config = dict(
    head_dim=64,
    vocab_size=1763,
    init_std_up=0.0727,
    decay_fraction=1.0,
)
MLP neurons of a small language model. Each row is named by its layer, matrix (gate and up: input weights) and neuron, and shows model dimensions 0-127. Each number is 500 + 25 x the weight over its row's rms, rounded and kept within 0 to 999. Numbers have three digits each. A neuron's up and down rows have the sign that makes its largest values positive.
Before each neuron's rows, "fires on" lists the tokens most often at its 100 highest values on Wikipedia text that the model never trained on. A number after a token or word is its count.

fires on: " |" 38, "A" 7, "o" 7, ":" 6, "ro" 5, "R" 4
L9.gate187:517498517504499460515497520488476431508484504507461514552488525523484486474472534523471464520486460481499514523474513526505514536486471505540473466509492518561521500508481508502524468466531529514560544521473482479484503520526507493470523487458540466469521469541482496468493515484502512508549515506487477487530487464547478515499507462488523502489454492471489500482465480508494488476527
L9.up187:473487520510495491457465551504533480476516492476482503440481484548444501539469529475487511529478518506522532510508501503490500507500527497492458516467524484537492485469511529491523528528490533522469511539492501504504480554487495511503496480471500467461522467512480485511520473477491495483534507504511488474541522445457509474515493501470552501462550527497520549486458503499501482490510

fires on: "el" 37, "o" 12, "er" 11, "ent" 6, "s" 5, "est" 5
L4.gate316:524464546464496509519485484479521470543510437478479550513508513473491479474495494533461508514511463466523512492497519523485481474475520461520503492523451489545465496539513498508493494496480501454521502462508547473504479525484540476533548455511533493507544536503526512521516508478504536500510495478478505513494510516518515523485495491510522507479496485501570519501499469479506555483504
L4.up316:507488568474487506546446463469499501501539465501516526507495487504461501468457509535463491503484430535466488489482502557482487509520514492503526483487507515480478506537482475529525526485484503526491478479462473525523492485532501466502471488505494501470530577512490516504500516523488514500447503473466522523509506525474497512528481521500558489505488478478532530478513458489473506495536

fires on: " b" 53, " m" 24, "a" 9
L8.gate21:474536529476458523556485501549498544503502506492497478544491518465521517459496483498532517501492499482522465475512507497506502483540507503464518472489469507489491532534482491527547505527551519487468484475490484522509514481497556524508479514508513508482510467510490508515444470491504494481455477543444503523470491540458464480502490491520490483476484516526499561482501519545460469534520
L8.up21:542505497512521510482518538513470524475547461513468516420552498452494496451504482487503488476499511482500519475494525470503490497519500475480545504502520488489475522509521497547531526470471454522475468522528490536506517517502494477459485459520502531491516525508468526507506517525493502500491531474495511523496493483478521494519486529534454464548482458495492504490472466470529525514521

fires on: " (" 64, " =" 18, "\n" 6, " m" 5
L11.gate294:491475513542501515451498469464492506471427479494535456515507553470581490511518484500505476534441542503502538531494485520485468497490511493468506530503499512479520505501506499542500515532507528510548498500473464495459471465456501482501557525480508559501520506517529465499518526479505504447512444489480505532505487496517535476495515515525524513485432517502506504481495513506534470483464
L11.up294:538485509484534535444469511482457492495495536496497479496539494498504487513473499508499460508479501451506467543474479472486501461558462461475483511524484520496541457484530483514483495503516466489512495506502479513515479504490484511495504475555509469458514530509523479482495521524486511515507519497523485496498492498502500452511475520502526551539469561546544538514525514553497502549533

fires on: "\n" 36, "ing" 10, "ust" 6
L6.gate397:523481530441520508489514499497509477480471486499527507492442509490477534493492545523462539530500455496507498492498512530475513535523505516543563520472503490518464488475484523480559479525532499492461503499529517488495530480497518507470505516546513511536499506503502490545506512474497481535533506504502535486489494497444503483515516492496470537490492470552528488497503476539507472472493
L6.up397:512452517515530495469497495456491507507460484529504501517546464504487482525472478487464508485505492499511529521475522488467493503519503443495525441493502548499534468524463496447472476528498489519518469523512526510518474475487447516487478473479451492491497538488509500533525467471515531477438505492468543525503504511503468513510520508491497528488506512522467491532494449542487476524509

fires on: " to" 49, " and" 34, " of" 8, " in" 5
L6.gate6:510491533522487490476500513549514483493508498520496529511509519487499461480504521469490500444510426491501520461465463477464500496500525485511503499482478503514473484517487495515525551502505552510487545486515490552504460468494466491520481442522496529544528512490480521509498520530486537472460516541485474480491533447479486474525475486539473466518497535513505510476502529504488508483535
L6.up6:485498506528493499461537544506524549484527510515515468515465506506531507498504519455497504533529429531529478505503482512480483491527488467509496489495469488502470516481457460508532524519470494530465535473492497524488488494494472531522530483512463497506494513466510513516479472497513530498519489497500507477449476492520497518471484508520508484504537537495454478485448481494491462500557

fires on: " b" 75, " acc" 10, " v" 6
L11.gate357:499489506507483480496552547524502488503482468531486469587515507475500489550447500526495487526519474510458500486473538522489510485516496516467492519524535482462481519511481492496543502537509525482493498480470482537531486498478489505492487472529556520538539493521521438497514482481491458495535452521512503523514517462462524493509503491520468481521507474515508565493498512472508487467518
L11.up357:497514482502494483497484522511471531568499493483493510514508495461458558467494459520534503504510522499486525489499507497487491470482554503498476502557488496541508508511556543527487522480481487501506460551514484526452479514476467456466493430479486495484525495501527518484483501492488524477462536502493492511487487473501505553561474516476486505498449483495449527506501476490513504531502

fires on: " l" 31, "m" 21, " d" 16, "i" 11, "ut" 4, "il" 4
L7.gate148:523483483513513487480449473492529497472481520529533496493500453488521506476485518530545531526512507497538533501504457513467530491494486478502498481544467549458484488534518500474520517490543480471490520529541480503438477501509486504499544492489480522531476510520486534494510488545497511527467510485464440472513502518497506499512523537500476547454480501476522451514500510500512501474517
L7.up148:448488489477504515496482505493478508493481488493510519539479496526487505508461487470509504461496463532470512528503463474538530505516484519447541494513466485498480482513485459525499484458528542439537519532538493530541505528559496472523477505556491481425521527480481524495518513549499509504539503520481521489482491503478469494495478469552459504514483504518494502445511511489517499484483

fires on: " m" 29, "c" 10, " w" 9, "av" 8, "d" 7, " v" 6
L4.gate361:478480523500507494467494450506482484480502473515489493511488503468545472529465515530462493495500464452501471488489503518499485497495510513460489467504480514531482483539479513466466473507503518534503503518507507534580531497490521516484505537522506519479500521544482513535453458483538509447485504550478500533493477483489518542469525474496513515502503525556496499482535500508507454488498
L4.up361:482531528490526508508541510487528493535539475515490498482454513473460478458433480497463460528518509467509494561483516530496496465529538477522480518521496532510512499509515464483529503483458475511486494497493500517545506484480480500486516495486490490521511507524495479490490519499499497510525518522500452469508498478501484546507496492508530469471529560485482520402489497476476471512466

fires on: " play" 20, "iz" 18, "rib" 12, " found" 6
L7.gate56:518505519503494517479557493490524506532519501522493562496482500498471535520483512503502479540486482483505526480503484472514489481507519516555541502479512513522495484552520486509504470496463499498507500477505503504516460532504509430468510471503496515496516520532487506506457511522486500463506545502538497470530477473468524519519489538561542508498516456480476465480532555537442521525494
L7.up56:448507453492525484517537494486504467550478506497506499480479491527510503494542500500555509459509478487506522512482505456518492524581512559492496466511513495521504466499468524513471484565472520523482484498508518487537532520554492523531537494487519497501480500473481529489492470524468449507513512494506461486513502445503537509473490508478467521489534527487512481493538514499500493472494

fires on: "m" 24, "st" 21, " and" 18, "d" 16, " of" 5, "y" 4
L4.gate206:475489472508498488465498524510471481468538442483489491508506549478503508533526473550524472535512468498523468516497517468487497476519513498488473518517489506483512529482544537523517522481527472486516499503485513534498473497502518514530490501529495449536536486497517492460513501495510558457500479536461499474479454480537483476560435487496535524483493538526523510505486487507471552510507
L4.up206:524487489525470435454487497467502540487511465479490505533495503501500472503526450484475481521533474522510486506499511520520469451464465524482456514457467499460511527487517517508484487492503513527467529501458511544453499482502504476515503508516452498448471485471477486533508530524518502477427496497474488476493510480486516487499432544507534476468493506515485500505517467499500505515521

fires on: " also" 24, " has" 17, "ly" 16, " had" 7, " have" 5, "ow" 4
L7.gate217:509536473518469505460500463530478488497478509469524515506483506482471458520491512492489481514501535532534510535535498485528515538511498510480462530452496488438495461479474516507511434480493478517536502478503517518495538521501484465496524447496518506477524498469531518507562463493494510481520492468538477538501478502518481484527537480506534536526489503480475491542514454518520501503519
L7.up217:470538523462464510469523488528515518500512526512512502477509531529487565512493482514490476489490500523538486486497499492447505527481470518531482470528499513537547492502548495491462462503514545536503474470499551489492520527476489533518497486495522541521503528434499485512497473470506507461480498481475518479540486482518502507525460469533498492547515539509459517510555517521528482495528

fires on: " f" 21, "ident" 9, " al" 9, "al" 6, "id" 6, "cl" 6
L8.gate375:502531479499496470485503509509520525567514478534444516530497498524498494563522470483483495488474472471489513499509522512524482508523467472491537522476477493545500506510498463491530483479511554530520488540523511497516503490490518510533519512511516459468491504517537519511559481475473471485506494515475515524541521520503488470531481517481454533469501535521470520506505486483477507494467
L8.up375:490504531499523500516542534480512519523489480494538535545513486496529465526480473551490525462471437470514496507507523509511470482518501529467471518476481446496505450518520463545513487504500494473509502510512481482469515527517524417511434521476463462526484489545506500511490494509504473472491501503470505481527495475481476512513570511518466553503511471536490483467497490487507499508481

fires on: " " 37, " (" 15, "\n" 10, " |" 9, "a" 4, "s" 4
L8.gate49:491434476511492552546472526497516504474451497535516478489509519509543503493515503491485460497523512532492518471502506516521458490510485533505453490504504521483452498498525506531470489526512526462511457488478492534475494489504505464484556470504523490488473485470507478481487513493525511471475493489481485502442470507504494538465490527498557522490471487532552547523470515470492483511518
L8.up49:465452500511493496545464493495510518483473532504492475460504517474499543480514556468489505509499523514458500516481466502523510478486519537500495510507476509485535462487520499482513463465510483453518474460473515548564482562454529477457539490536514514509519515488503503496502530485493479491475483474482532489483454529540490471477468507499517539511512507507569547484500485459521472482487

fires on: "ly" 17, "en" 12, "ing" 9, "is" 7, "ed" 7, "y" 6
L7.gate370:519479540498530506498496473515511487498480538502510456475503550473473432477488514485523511511500445511495467511515476501543475503494537511540490513518521520483487479515517500503542510519520495463495478475494511482483487515534492490471514524484505527520524507436506488490506486487471506504505488480469485512503432518482478466498499488552489516482459494493530432524489494482515460511519
L7.up370:469505537482543469493507484526441524484483502479499529504517486523491492467459455486527519482490514538501470490489453506460447468504494528463525450507511482475493495454498536475492435529483468500478455518486449527490465482523482479512512471484487484502477516499482487515483538525490498538471489474511476510554525502471481490531520486520498532495526532516494483512548461510486486497520

fires on: " A" 50, " a" 32
L12.gate325:527490510446515488492481522518529522528543517532494509478480517500479499510515495514491501517500496533532509516552531563466473511501535488523454575572544507511493458489442484495509496479502501509512461481468492497495500478491488477470498488468496495529486470497495489505543479493512496525511526512475497498531463520475463519495452476506525460456536517492465509536475502523502528544527
L12.up325:528485475496473529501515499504534521541502517491488534469490507538471488490549540496507503452499506508484568478524508459497510494516479505517542468488445487486509480439480489492535541504483473467503476478452526494489524482511506537449518495471493469490497511499555521481534449503483510492541506501500480439478500525478488480494479485516475522446521516488466480487487456474517483493493

fires on: "r" 18, " R" 15, "A" 13, " Ar" 10, " Br" 9, "R" 7
L12.gate266:482516524524488429497517450517555532528499506501471489530492453475491516482474528486461524507552532488459500491509518503529506487488474450535457479489462485593488477484493526468537496497496514520498497506484482484483501497515503520512526497516508473472524513503536488491505520493545532502496523515498473456489492504494477501529472505542493457523486553504472508498473507476496536500549
L12.up266:472512520517466519472485469501544488492503553472460508504519466492499521475476419513541482469498494539506478500479505493474516480463490492521481481476521486529499457497511473505510519499519505468496473487519481502483517541504488497510483506453500445480478506503483470536516473532528498465510540488491460483518507530517442541538511480516494450496504534545516489477474494499548483482496

fires on: "l" 41, "j" 12, "f" 9, "m" 8, "w" 7, "p" 6
L7.gate404:520511508512516500481494470470467515541500517507464539525482509491503515504511522486525504505489468516509534511491495508467450486471503506476497523511488492507491493540526458555495525503507464485469490515481525494437499473454484538508458462579497459472493506508486515503522492499481503471496494486419509524484492480459443511508493476551543522474458507540547500504486503507500486537490
L7.up404:497499513512520502465498508478493536519517506513471485537495521529497443500481529506507506501478506513537483485521554491506494521512524503430514477478487531496506461518472470528471466506471483446526500468511500489531458506501479530532469506547447521481518484507495528534481480562524519528482488485461482512485470545513466551465455498529495562491471541489494523487477488483495500521516

fires on: "2" 97
L10.gate173:502510557484527460461484500491488493495517484532522515535502526524500498486512493477502484505507488488496519492499534501498477476507475525496449460492523483514502511473542500574496511500536520530494507487553549485517502462491504524491529508479538462497549498516458502507491485523422520484523468467481512521481524494545530480438514536504534487484524499516496503506528477528502458458500
L10.up173:528529553525504518511520531503495450499493503556496503497519499496498494531440509493521495491510563484450564488517495501493490498458502512500488529502467495551472531533471481483489514535495509474480473489480468527478476531484530531428526498486514518502561510493542511469506534481492474474511493531544469439491466512499475495505480499519476529493456478478535508501518506512459522509498

fires on: " le" 24, "al" 17, " a" 15, " |" 13, " no" 5
L4.gate351:480481470504539494524478528501530507503478547498495502533491484522489493478519482534509435513511527537537543474504509503506477418474505510530520499508524484493489524536538494467511499561468513508498483498519504494533479449509520509513503525515525525504508526540468495509550517468524472551496518497474493467494496470490455518453476543515494495534515516521475559515499482491457479524495
L4.up351:521505463520488540488519509463506465505469525501489500486465527491488486530582526501501442513528517494470514508510523393483479536462526507457533467474531492502508480508490507506498529508523498473515480435500513491508499501508494455475490504523538440498485472457511443479512455496509523479522505498490476500507483490522508505476527525522463525514517512488525513517470506517472498514517

fires on: " " 27, "2" 13, "3" 11, "1" 8, "0" 8
L7.gate132:495530487508516493510522504555523499486500471521491483501477520490541481525530484524525492459525521476505506556450491545537533427527517502496474474527516512511547515505501512476529521532485524504499507497507470546474497484529477434478535520497487502535478519507523524520523512469473476451477499515481492492513492502519527465514492531517472527515505510431491487523508483520444510519495
L7.up132:514520480498533499496494489496490476493499520488558488521489511478514507423468508497484497479514509559492504458477523511512521524498500497559513513456525477499518487559515468502526530500550509503473474484535539506488492535521489509536486563501490550515497513498502520523477548490495503500581465494498489474497480478466486492488514525525519516500518532531514491545511514488481522484499

fires on: "s" 17, " of" 14, "ly" 11, "iss" 6, "ely" 5
L7.gate360:504458494467518502515514525546534491494509506491501489483493450506485532531470501541482465475540472529470492497494479497523478458500489511520506498476512474526450540498495492509519504516474493540535498503480507479499505463480538506468541486518500513472531461497497453521493493494489476476504466474514541453491520498496556478507514562521468498513480489426456530497496542473523521488501
L7.up360:510491477477504514518515436501481512532487488476500545520454493469505514466538503543496500476574453500534447549511493535544482509496505485510500482459528481484509482483481507538496503529504470489480480521485521452481504484542489534510476508499476500472474469490483465529524455491487515505543536503521518475492518503515490456510490507479477488487465526445479519520523508489501499464515

fires on: "\n" 97
L9.gate67:517520547465496509498508489539488480497511493551524504495479474563503549495481506516545503542483518501525501487467492507545508482498485503510478508525531518527498439512441466495489465509495555518485461545543494550487491499481488516468478509473520503480491539498512493526491517526485535492513484549468510483514546497466518468503503500494478538499544458484502506452516507518489462499510
L9.up67:502477505505523508495480499490485494468498473520520495483504496506568487512520481494501516468508492500486489483484468575470511484489474493550532466509498474534513525562490547482467519516477517523479503500549553584517481482496483529478474510464500502475506479477490507518546492514522509496495538536506526495524524499505536522541496496504499524475482528533506571518472510540492514504466

fires on: " and" 72, "," 14, " or" 5, "if" 4
L4.gate207:536459512469490509471499531524467489528497486499488488521494456501521457488493493473483516476534491492540470451527468482499488431504511523525439494554517473502531508495499519483500477457464520524481548453497419497554512524511501504494507510469475502503502507467499474484479477507481467490501498515509515512535483503510527464497486500514478499506510542511502438519505505482497484534513
L4.up207:503483471487511562488518526508501544524519484508511511532489515548518495527493491488529503488538478527515480520488510488480477485471534475529495489499538485523518502487479503492420493491502488490511531506507527512533469519507534506509465486506538522523453445476461524469489491505452490518480538482564501516520467506507470532506524515522560447500529528488514509509475480503548543491525

fires on: "ed" 31, " that" 20, "ing" 14, "s" 5, "t" 5, "es" 4
L8.gate243:508557499521521462519500519514506501546476509449455503536502547533482486482452494501525468524550487471458485473529533529503530527492480521507491503510477493503471485525483510491563530491509471489504472492537469512487501455479504543509481533480503533467523477522514490511558469474527534511511474531508487501491487531500494518478482503447490488476448520489484540493516509473516468527499
L8.up243:508491459525500461499459495480553503501494476456479494431517537503505519462511480491517486474506483511534457505514497524493475530470471527526536462496482534503489508483496480520532520512515475477494494466465498499553512519521499502492485505507470544524480490543513490477517518514503508539540472506505484482486474517496517447477532524466507544500459494464486513528499533510452524497523

fires on: "," 85, " as" 5
L6.gate107:495510529524505489524483546525507472481495480509463526549530532459521497509524462500488500488535440529502517438505474509504506479434522515533492492525513508523524541474499528504525487475529553486533542497513502517557536524495467472499499495513518494496485501468517510493498491503535489496475490509550499484499445517505539481487533447554433482526478516524530522527528480515513490496478
L6.up107:476458515508475505528513524489486452475474503500502478435521488495513516509524531478523509494487515507462501468489526441489528517503518551536498503484510497563490538547498531561499527500502502487524471478500523526504488471492465493505502498456469502464499478522508524452501515514486528500498491517534480560519466474541509538483497525492539533485489533522498538492473479523533524484492

fires on: "y" 15, "eb" 12, "he" 9, "ro" 9, "ear" 8, "c" 7
L8.gate366:506476526516522488533516513498530513498489517494503487497511516491529470527534465524485484504495506521452525487490485489513525519489542525459472532507483525479506521502504507472489471525555448508525525508523480482493489523487514521468542482483520486564479487500468475496500474513499494486522451541499524518510491531512499490493483523483499456487525481539543467505515469485527448452502
L8.up366:484502514492516451514483447519538489486505519451520520491501491517479476510484523486516485514508509526500509455497501499518500526490525509487453485519500504513522545452497468514517499447502494476475528521470500499511505505492478537547513515499543476497512507463557443511492483502476487524509530493534501488469507486489435535528464476553483484499443472516460488481457536496536474504516

fires on: " " 23, " of" 12, "at" 8, "s" 8, "y" 8, "ir" 6
L6.gate88:453496505510509476532507510455482515510516488504486549473486563447505505462499553484493506504510497523517530498500500494489490511496512530485487480526484478502484507488478518475515464472490477493480498521520484510516509485439522528488524481451487497511488496450540511558496506483504577461490436517519501481504502499512461447528558505508496529451529512458495532485522497492508493522513
L6.up88:474477515455551504461497454432482515493476507513480529492509494550538494503475482502538508503453508502516514541503497527478477497523507479530520467492490510497499472483510533510484522480520502500524518510520489524513496436489518505525514495504496472462503471514504442492521503475501485479539460475456516510514547443531489491500494492500529488492508457526528518543523496531473462486492

fires on: " " 25, " −" 14, " $" 13, "/" 9, " +" 9, "$" 6
L10.gate122:509495482449480527564494555462512541463494480475516524512498496509514536480519488455539479525506503490477493521501547476486522479478497510512534503508442468493570531486432505515560517488499476512510533504496494495519543490489524503521507511510478489498514477503486507501506526464552519498494550527492518518489550490482500542499508495523484485507459478509481467509525511464548504513465
L10.up122:492482519515486483494514525542509512459556489502569516494540524513448527525550472519498475503522464489527515514471540491482505492467548450503475543488502433505484502528483464493518531510481544491505506488466490490504533514532514499514510483516504456494521514496479466525489501499518520519525533491487546474448528525513447463527489488499491469483501471525445504510515502491521489514492

fires on: "at" 29, "ir" 9, "iv" 8, "ut" 7, "m" 7, "im" 6
L6.gate304:458501497469466502453505509442486511452532482490474492499495511503545500441511540468521505522461498525519538462471522524501499506511516493529477467475475520502517512477491497498443482440535480494517472514549517511525518515469546500526515514473502563512494508522522555497518501510508491501512482498445499473507523508530513483483512479461535498485478512507485516505489452530521485493484
L6.up304:513515477454487495520526474491467496486510465501459461447508510534510484502497492502514516506501482515499472500469528543519504473460494533549523464501508499471503472502482551526488462495480525504486507526479519475526510532487542508520477464540507480499476514495452480509510572504449504528491472471506517493460471493562491489501504486525499486460495516483503531514464483520499461507509

fires on: "ang" 15, "p" 13, "f" 13, "u" 13, "h" 10, "ing" 8
L4.gate141:507489528499479505510465491510485511528489516511454535526462492468470473511482460538530507503474516479508500460468492483531479487511523527474506490509509480505483501539471489499464499524448506520480505458470511505491511496481479477512499493519535503469490474509480488512484472484477502471504504535478498498537524475480534460437534460491528525476516462486463528523506533424456473511498
L4.up141:492513505529508486499444475488480548505466532539487520489513506530477469493471470521483462487461463481513513467555539488531487455525514506480534493514504499505551522495507521544476511546518517454506495445470515508499493499560493471535499491527496469474498514496491474470468547519530520542468508499496525500484510497476504493544511509479518511453474509487501481532516515480508472499521

fires on: "r" 21, " Pr" 18, " Tr" 16, " Ar" 12, " Br" 9, " dr" 9
L11.gate124:524459519486490500467500453519539512515548552509495457523499492526510543453481507460525495507490522512494495482477526503475484491492506477551527482495475467499441490469485476490470522496469454498517519515534499504484504480469510480526507511479473430474489525507499466517494513484484490466527509506538492508528505506519470532511493518487529550538469513474494550501488457526494540521531
L11.up124:493475519481498468481488465500543483536492492465499501494522502503516474514446497467512502529509535486507487513488519503487510511530492520519477487504465489463482457504553505497473507488483514469472524456517488521517552503485533458459521461535495470533479495542473436495529502495481525458497510559508452493510477520520466501507528488517491499453541506484525492470449540460509477481492

fires on: "ed" 26, "s" 16, "es" 16, "ives" 4, "ced" 4
L6.gate405:515533493488524485522493516473481546516468489519468465485520533518528509462505485484486491467505511485485521522475527533490530540508540512481483514507506472511498480492518517523489498462498518502508481505493469463539501473483494537485473532470490508458507468499502516510490478516541532529542523484503493507526514558427507504470449523505447522462492512500474506496485476491489544476472
L6.up405:486540479498459470500490500450527493472467479514474492463575542516443505486519521475522492509526505472480487530490508517481509526526485500499466467469477536455424509503511525517526530510525496475475518487459491523499502482492497531518473459494508540505447482562508476522483493440469481509497528486479499537536522487498466478491538463453494510524474504486471509505502538511492532514499

fires on: " St" 32, "t" 7, "ou" 6, " E" 6, "I" 6
L10.gate8:509498433501545465501503525479483488536513514496524504466520526499464492486520521498493479488525513513490522494521505508481531505483524548533483454506464498499497511498584523454488508516469492502538517503480474535484481481477457512483495509504494503522442483526501462505544522473499493530505493495479504504492459501474489503502525497469530475498479561540495521534522525478503462482587
L10.up8:499463526527511504543481518529522486502442492537509496490532494471482492499517466537475521488484541494502471538487525530500515525529527495471465459480496540483500470491477528473553512495524485524497499499564544524551508487499521482494531496499498521509496448523527508446447531498512515497487518489512532536505513471469481502424509444476517476528489511468487513485472507484513470486527

fires on: " of" 54, ":" 7, "an" 7, "s" 5, "n" 5, " at" 4
L4.gate437:536473545499471486493502520497497514520508516523544536498497475498492511564517516528475477516530501502523462454551490520496492474502462471505476510510499503500491509486495526560471511464472496468477502495456482543448489485484541546468499507487486518450486477536462457492520503512488478452502495470486494530510533549466500453507471518509521505495480551490473496543474505533459554467556
L4.up437:473484488546518536522507495520532472519489489491514487544497498493519463510564527484485484490554485527530492518516488508514500514492521502548453482504483508451537514454498493523483508454471521497495478513478553510489529507481504515499538551519537483541503462503484527436502464482512537471517492567532490504498481470500515438473499524456503493492489487521483481520509496527523483508488

fires on: " v" 35, "v" 17, "emb" 10, "ow" 8, "act" 4
L12.gate367:484479531464505508487550538485514508469468454531479520504512534579465471505491506526479471497518480528495496483508531517459488455473464501478490479534507509481500512505517516500507490457474459551505507487518514472488529507505517487506492535574533492488493521517526508536462498511499467496499512468520525470483530483520526487528514476493509498517519495510477523506526465530524486478504
L12.up367:510453493495518462507511461527530504524510493538510461502480520543482483484507531487474488532573463515476523497528462514522492490497444499485505500462516444455570520528509525488525463487526506482524497468469512506472527537451474506478512521533504492503513511457498486497531485540507487476506485454521446460475504492546504508487492491479499511532476465508531506527517482516510502521477

fires on: " gr" 24, "cc" 14, " acc" 10, " Gr" 9, "oc" 6, " r" 4
L11.gate201:428470477475493448514474455514473530524526457503478517514524491518491476535478505493518525505500473499489524484466482541507522503541501502490503484550468469502518503502474519428557507513523518500523497502504531530487490517514490489477507484513511531495548507502506498550496485548512519460508517501543514533476509486519492492540528456497495537490499467536467511479485544475495501498511
L11.up201:503523453506487497506464454512548486472519477496540478512529519501495554516478489504543493458525541519495496481516536461496489524486491485504467467488485495513494464498519521484502497531486482475509479513527476482464519512479540513497494450487496506517494522490450519429511507536487484475507515453524508509498550521501538501516487522509506523469480485525485484530518484459508609495468

fires on: "r" 59, "c" 14, "ince" 6, "y" 5, "d" 5
L6.gate340:464506523477495498515500475509504493454460434468512480503504485513526524489444512520506481468522489550496488454491504536492496501504497492522476485428500509515474467529490502472482540494477509526486520478494522527496479515460447439526494497541487489518507528513502456493483446463521489471480502476466535516512489537493462475492503471537516517504451507545513484493471516508491506480528
L6.up340:476517494483495507522540532476512511480554474468490502518550533492473475479565539508496466480493512504534526528448540513521516466515516453504502533464491506489474498487491479484526484480498507511484530499480493519464492470466526478486535535502511509520526526503527526516471500466433495504479480520505496498505455494447478471524445462510502508501480521536493493478517476471506511537505

fires on: "er" 24, "s" 21, "ass" 14, " his" 10, "ts" 7
L4.gate82:456496534520498519526485504532520532506464488473459491529499493508438491491480472499469506526490516513524449488522515513508492501480482484537490520492508499485547472537463437507456510453492461510556487523474504489482488493505542477499525492487506541492480504556492512467492452486517515484518523491513468473470517518519480506503499501505524463547499485548505518505444485502492506518499
L4.up82:479467480511536522511509486466496489506507540502483498531502494506463504467482492511467460523478502493532502502497489435475497489498515500456499500469483521464507475522455505507521488485491537519480484478437504462528534497501503508505511482508498522512525556548497481496499541525473516455502522445486536498539517514536543478501499511505554545531485469523513487467486500489500474530496

fires on: "y" 15, "om" 14, "pe" 10, "ide" 6, "use" 6, "," 6
L7.gate333:472483473476464489477489544507486471493504478487478480493503508471466468485507526495523462485491503490538495498456493503506516480469510456533480512522519473497526508493492539479519495473528506531459513535525505521502527454538465530456452482519477503500478483523530489496515507529496523488448508516522504508510483526492542478473536476494470481577484512532504478565489481524511514494542
L7.up333:510496530508454475490479476485469518523454519457472509493486443477474508499482494487525520548476504477501475521485487520490491505478502518470476564472530502522531473489479519511498508499501510539498497484488456526512492460469511485465499513516508492500502511530562471476555463461506558485522522530509515527504452493501490510505561515480499551561459440506517494514481438506495471481505

fires on: " re" 37, "m" 30, " l" 8, "re" 4, "rom" 4
L10.gate336:479470512498504549495434502534460455532483495524492493469498504561482501478538531503510483490517511462478538479525491525481505469489476462493446517488459505488473504518493452523488515467524456531517530531531476504503522465530487498536486513518481512485500480550509495463516509547502503485509526458517501546479545491484490464522529505511479526480512491506528488476524506521493530530520
L10.up336:476471514530483516458509493502495502448462460468501435541508504517524464461518479508486525449494467483474488505486515487492497504497481478476518481493483471491540511496499512520502512482492541490525476490483504492486506517428512504496498515582520488497513531489524507518508498523472516509482498511474502509488509470527507489523433448466481499497494487556553488480521446498500466472516

fires on: " Ar" 25, "2" 16, " ar" 14, " ent" 6, " o" 6
L11.gate324:466533503468489493526463486491515465493499496505533507524509496500513508547486499511494495514468511459465492510508527513550507513483505536476453485497520484507477505442541499509485512473469506517496504489498502506494516540489508502470513520468493482503524483475466443536501544510498544521470448483485509455516488491497514518534494557498478460503549501473527482475492466465484504431532
L11.up324:528487558544489505458489524505518520538482477532523488533453502461519483489491487496498491524521537447481512486460512500537459515522472537530504481475533544479504546491477512509500551496515491486489504477526500517520484487467484488455507500471487542491480521516512477506486492507509492518505470476524461491479505487545465531530478498465528537508520497530552531472490471497513485498492

fires on: "ly" 25, " be" 20, "ow" 11, "ure" 11, "her" 10, "o" 7
L6.gate253:490491533471496486502502481502513463452493505465545501511484511479472478515479533511490509519525483491504480495483526486441493501508508500504525485461515481543494496451478560460501523511511496511530538515504502521531523531478480524466535509461536489484489504497498510527501500546520519495529458536521477472449498476505497512508507510531512472500493489560466496471506463510556508482498
L6.up253:486485496480531517535501480496548508516496511476495458482497550514505532516510535442504506480502490544492485501529537496528454532493480509537477484490500526527521480526499547499505475513495543524510508497467576475475507488484513525505481510525493485490474471492500476538509480500472493449489503462522494499523514481468481454465506439484471455504513498537468489500561459496480494483492

fires on: " pre" 25, " Al" 20, " al" 13, " Ass" 9, " Pre" 5
L10.gate311:523499535487503527511505501480543513459481475482454496503495516512525514565469509487496508511491493500502568471471518500517516518476530487500483492481538530497509492494478502516529485447510500452465466515436487490507524526494459511519482482511497499537464478475550454479507512506520478514516527526538469508530501485442496474516516510431505502454513454485531482480499435462506518504519
L10.up311:502505456478525458488546493504519528521513516490475504448489490540513504496486506475522496462459494497496514509521518477478460505478489536515492535472488501526548506517464532530507486488495503489519501541538480482534481519516493459507532498514504477544504523491500468489561510505553506502491527480540530491538497474516470495556517498514488506514508526513507504529494506529461464534508

fires on: " s" 53, "al" 10, " m" 6, " f" 5, " M" 4, "'" 4
L12.gate359:480537497469505486484470478542494469559456523535434516458517538502477535522488519498528506475514473482499492444505508507521523480477483485491489507512488478477530520498518481497534466492472521523501461524507489539514490502512499508529423483509512513499508501490506504473528527541507486494484471536478568510474499533486461464528483534521515508535470481535507473519553480485550501521491
L12.up359:518478508484526529468513528484469443509513464492467587501539490515536466496469499537515504508532551494505487520516543497496497495479515488505496489469489478512523560483524488539469465511531508481534498485494511465471507491485490493501448509483555468499463540511542479496495522504503451443484498490470457526529541509518450502511526458499508498492462488538491494487513488497501474529505